{"n_layer": 13, "d_model": 320, "n_head": 5, "n_kv_head": 1, "head_dim": 64, "d_mlp": 960, "vocab_size": 11866, "activation": "gelu", "norm": "layernorm", "norm_place": "pre", "norm_eps": 1e-05, "positions": "rope", "rope_base": 10000.0, "rope_fraction": 1.0, "qk_norm": false, "attn_scale": 0.125, "bias": "none", "tie_embeddings": true, "parallel_block": true, "init": "trunc", "init_std_qkv": 0.0159, "init_std_o": 0.00312, "init_std_up": 0.0159, "init_std_down": 0.00312, "init_mimetic": 0.7, "optimizer": "cautious_adamw", "lr": 0.00131, "beta1": 0.9, "beta2": 0.98, "weight_decay": 0.25, "lr_head": 0.00999, "grad_clip": 0.5, "warmup_steps": 299, "schedule": "wsd", "decay_fraction": 0.621, "decay_shape": "linear", "final_lr_fraction": 0.0, "batch_tokens": 131072, "seq_len": 1024, "doc_mask": true, "train_tokens": 435800000, "steps": 3325, "dataset": "wikipedia_en"}
MLP neurons of a small language model. Each row is named by its layer, matrix (down: output weights) and neuron, and shows model dimensions 176-271. Each number is 500 + 40 x the weight over its row's rms, rounded and kept within 0 to 999. Numbers have three digits each.
Before each neuron's rows, "fires before" lists the tokens most often just after its 100 highest values on Wikipedia text that the model never trained on.

fires before: ".", ",", " in", " and"
L5.down443:453525554602500519501505451528514398479379546475458483465529509490490479529504480484485592353603569468495480516543500543563491475517464491515531487494522511442453518512479530488424503536474539521497554512504537552523548508579468533480496520534440520520463495511459519454516497497537504489

fires before: " ", " |", " .", " m", " ("
L9.down904:493473547443517505442496432512423494541539531533425571500463519525496539508469504478556555475516486534468491479515501476503494507602505456483490510454512384644544440514536436524538504528465472489496508488487539445487483570525469613533561505447472565536446576484489554484518526518468523407

fires before: " of", " to", " in", ".", ","
L2.down411:483540436533552582520490528536481518484512552531519374552562513507512555489499503487492530429504467454521508575558478508425462548518455463446492513457526486515516464521533504556512507543515487458465492503428439517426498462524490467479453563542446482459509417579515449460554534424548471550

fires before: " (", " /"
L8.down113:537543512472459435508578501539535554529573491500572457474402556454511510437542487562503531593522501472498496529545450567463426501448472523508533514566503427519505524532525459458454513538502518525524450466571526493553500449517536478447518555475558455479481511527555428501450498555538538546

fires before: "\n", " |", ")", "ion", ","
L8.down276:516504458451508480556468445493560501502412517481459521512464417485549569519543498466502531392611526509547525488511490457513525564548487438533535517526465435484501485493514518573531513468462422509469442486492465463479506460520440563531483574454489524452534535469523505571518540450478421563

fires before: " |", ":", ")", "|"
L8.down148:529512472506497455453450492553433549462467530445489489506407515536505478487536579559383473478487513568475433475525476399420495467511466533518526519512496421534553541493558470469504506572427491486561496410579478457518398502526469519511473544502527626406442470502523500506440531534524506496

fires before: "\n", " to", " the", ","
L8.down457:479504426553570458542431515542533511478505457526465578512536484529539569454522488442532503511564492479502448575524438474442540537500432508481588479455496493459473550463477511570523490513457539531472500460514442559444520531545470463486407557427523508442550476511543399497518460509576499521

fires before: "\n", "ian", " the"
L5.down792:510494484513464518551539426450513564490670495560508546534414432420454479473417459461466465509459550461492465519536476507516480518516461448462500430485451454479460479524465549500483544486445455447503543410527465473529470493487526555550480517486461446497525566492472463502465461467472493544

fires before: ",", ".", "\n       ", " and", " to", "\n"
L5.down730:493525461494546430468459505519455511462478498525486437550504479543480505477558492497481569310572501467539451450529490514482499517534479582562485531512576437440488539538466476465499570486480538426530435540542499502432486509540538532507429468468486531535506419480487459517469437487482483503

fires before: " ", ".", ":"
L5.down441:458524472519489461538501524490488495522457626544510482482496488488562421451571474472484555464557506465479448533513471551571450538445421511453471550472535517505497490506574492561497454525492531530533488548488519447545484511486518550479583497434575587518451424516483564483470551513424479468

fires before: " |", "–", ",", "\n", ";", "-"
L10.down405:519468481496541538431464504511383497571522475514559456518478467528483537470446477540468507269611487495498560524525448507480468495531467566484468490486490540499480503501506463454491515522429487528533485509508472514466413551484448442533570474480538518485483534470551557445533482523544523481

fires before: ".", ",", " and", "\n", " was"
L10.down867:522531483446564527522508482604467445538447509461507405482477457504434530519438485466476484323569462479498502566538579509524608491536459492465487515449490508463479563500493491539477524520485454577522490545562489533456493487548484491518538478516512496492515546453484543508565532510481521528

fires before: "\n", "er"
L4.down134:478475521452534513547470486542434449462453463481497472480535529477550514490482520560488504263478487561519490472466474471486511436496538467525511419621482537530513532523523545494517430510497430498567503482519467513498521468472413525541531473465450515511493521570515442536430466512452461586

fires before: "\n", " and", " is", " in"
L2.down540:434514512490572509496498539548477468490476458471457519501523515458541444551467578512497500467533468491561469464513536427479554480464462508462518505464519558492551502554539468445485516522537508510540455545494467515480496423482506497467553570490490564482532485480508458483529511479490544451

fires before: "\n", "=="
L2.down860:538526486487503540572524539556443522485363447414546510506547524443507517460504485530507461402297489510512477504512545500544539490532489494517486453510541524504499550474498513561502529476483485494534454560577466537482472510480527529520442483489556493451558507519514548480460496443528452590

fires before: "-", ".", " |", "|", "\n", "5"
L9.down443:487535422504452577443543451472490505477608483525570514485463536461456515510512516489526543485513498497524550540616541462538470527537508408484500496469490378524456518525529490462515538455475437385520509526554496455505500496486515534601513557517494492564437513470506504494538433532501482497

fires before: " |", ".", "%", "ina"
L2.down748:437541608457542475471459505553454479497498558529483482460479492473473470463493511572547508426586480542501459501558469543428492547481484520521521529480485521594567517513530571512479458524489499471499504456506479461521558494414517518444627540451493419541457449437471570514517460524451434508

fires before: " (", "\n", " ", " |", " ±%"
L8.down320:504504491580507476546475430502382487506550522478576469477450432487553440491501518452525493615502455456484546524434463445511465429571462490521558537547487422452456490438468553525489528466479509496511476460511467428477518470494462551522522458499514493557515485471514455495450489466475491522

fires before: "\n", " the"
L8.down291:529500494540413451474505453467506483520453441527614523525515589436426459441477485504565502411458490584489605481486463536499485482453501454517522518523497449526460508419474495467581492486498506419557451513458490505440501491490504451537432543494498490496452519464509518555593532447529473536

fires before: "\n", " ", "agar"
L5.down247:531507576467521526499478474538472462475551533540518567543468458436480497514452435479391521406391430529554474494516461500503470524460530489487516480510555510516499526518532543469520477447496439439505470471539506487510470508482410498533442463516434421505464557481554460452540409550574589555

fires before: " |", " (", "o", " m"
L9.down744:438543519445553553413408487497526419495604543471514516516540451471466564406471535477531485520495524484478521479544490536477422501499466438471538578452426504439503518558534491507550503568519513471523503518476499509500454477508448593472550536517554520500523491451470582458529551444506523429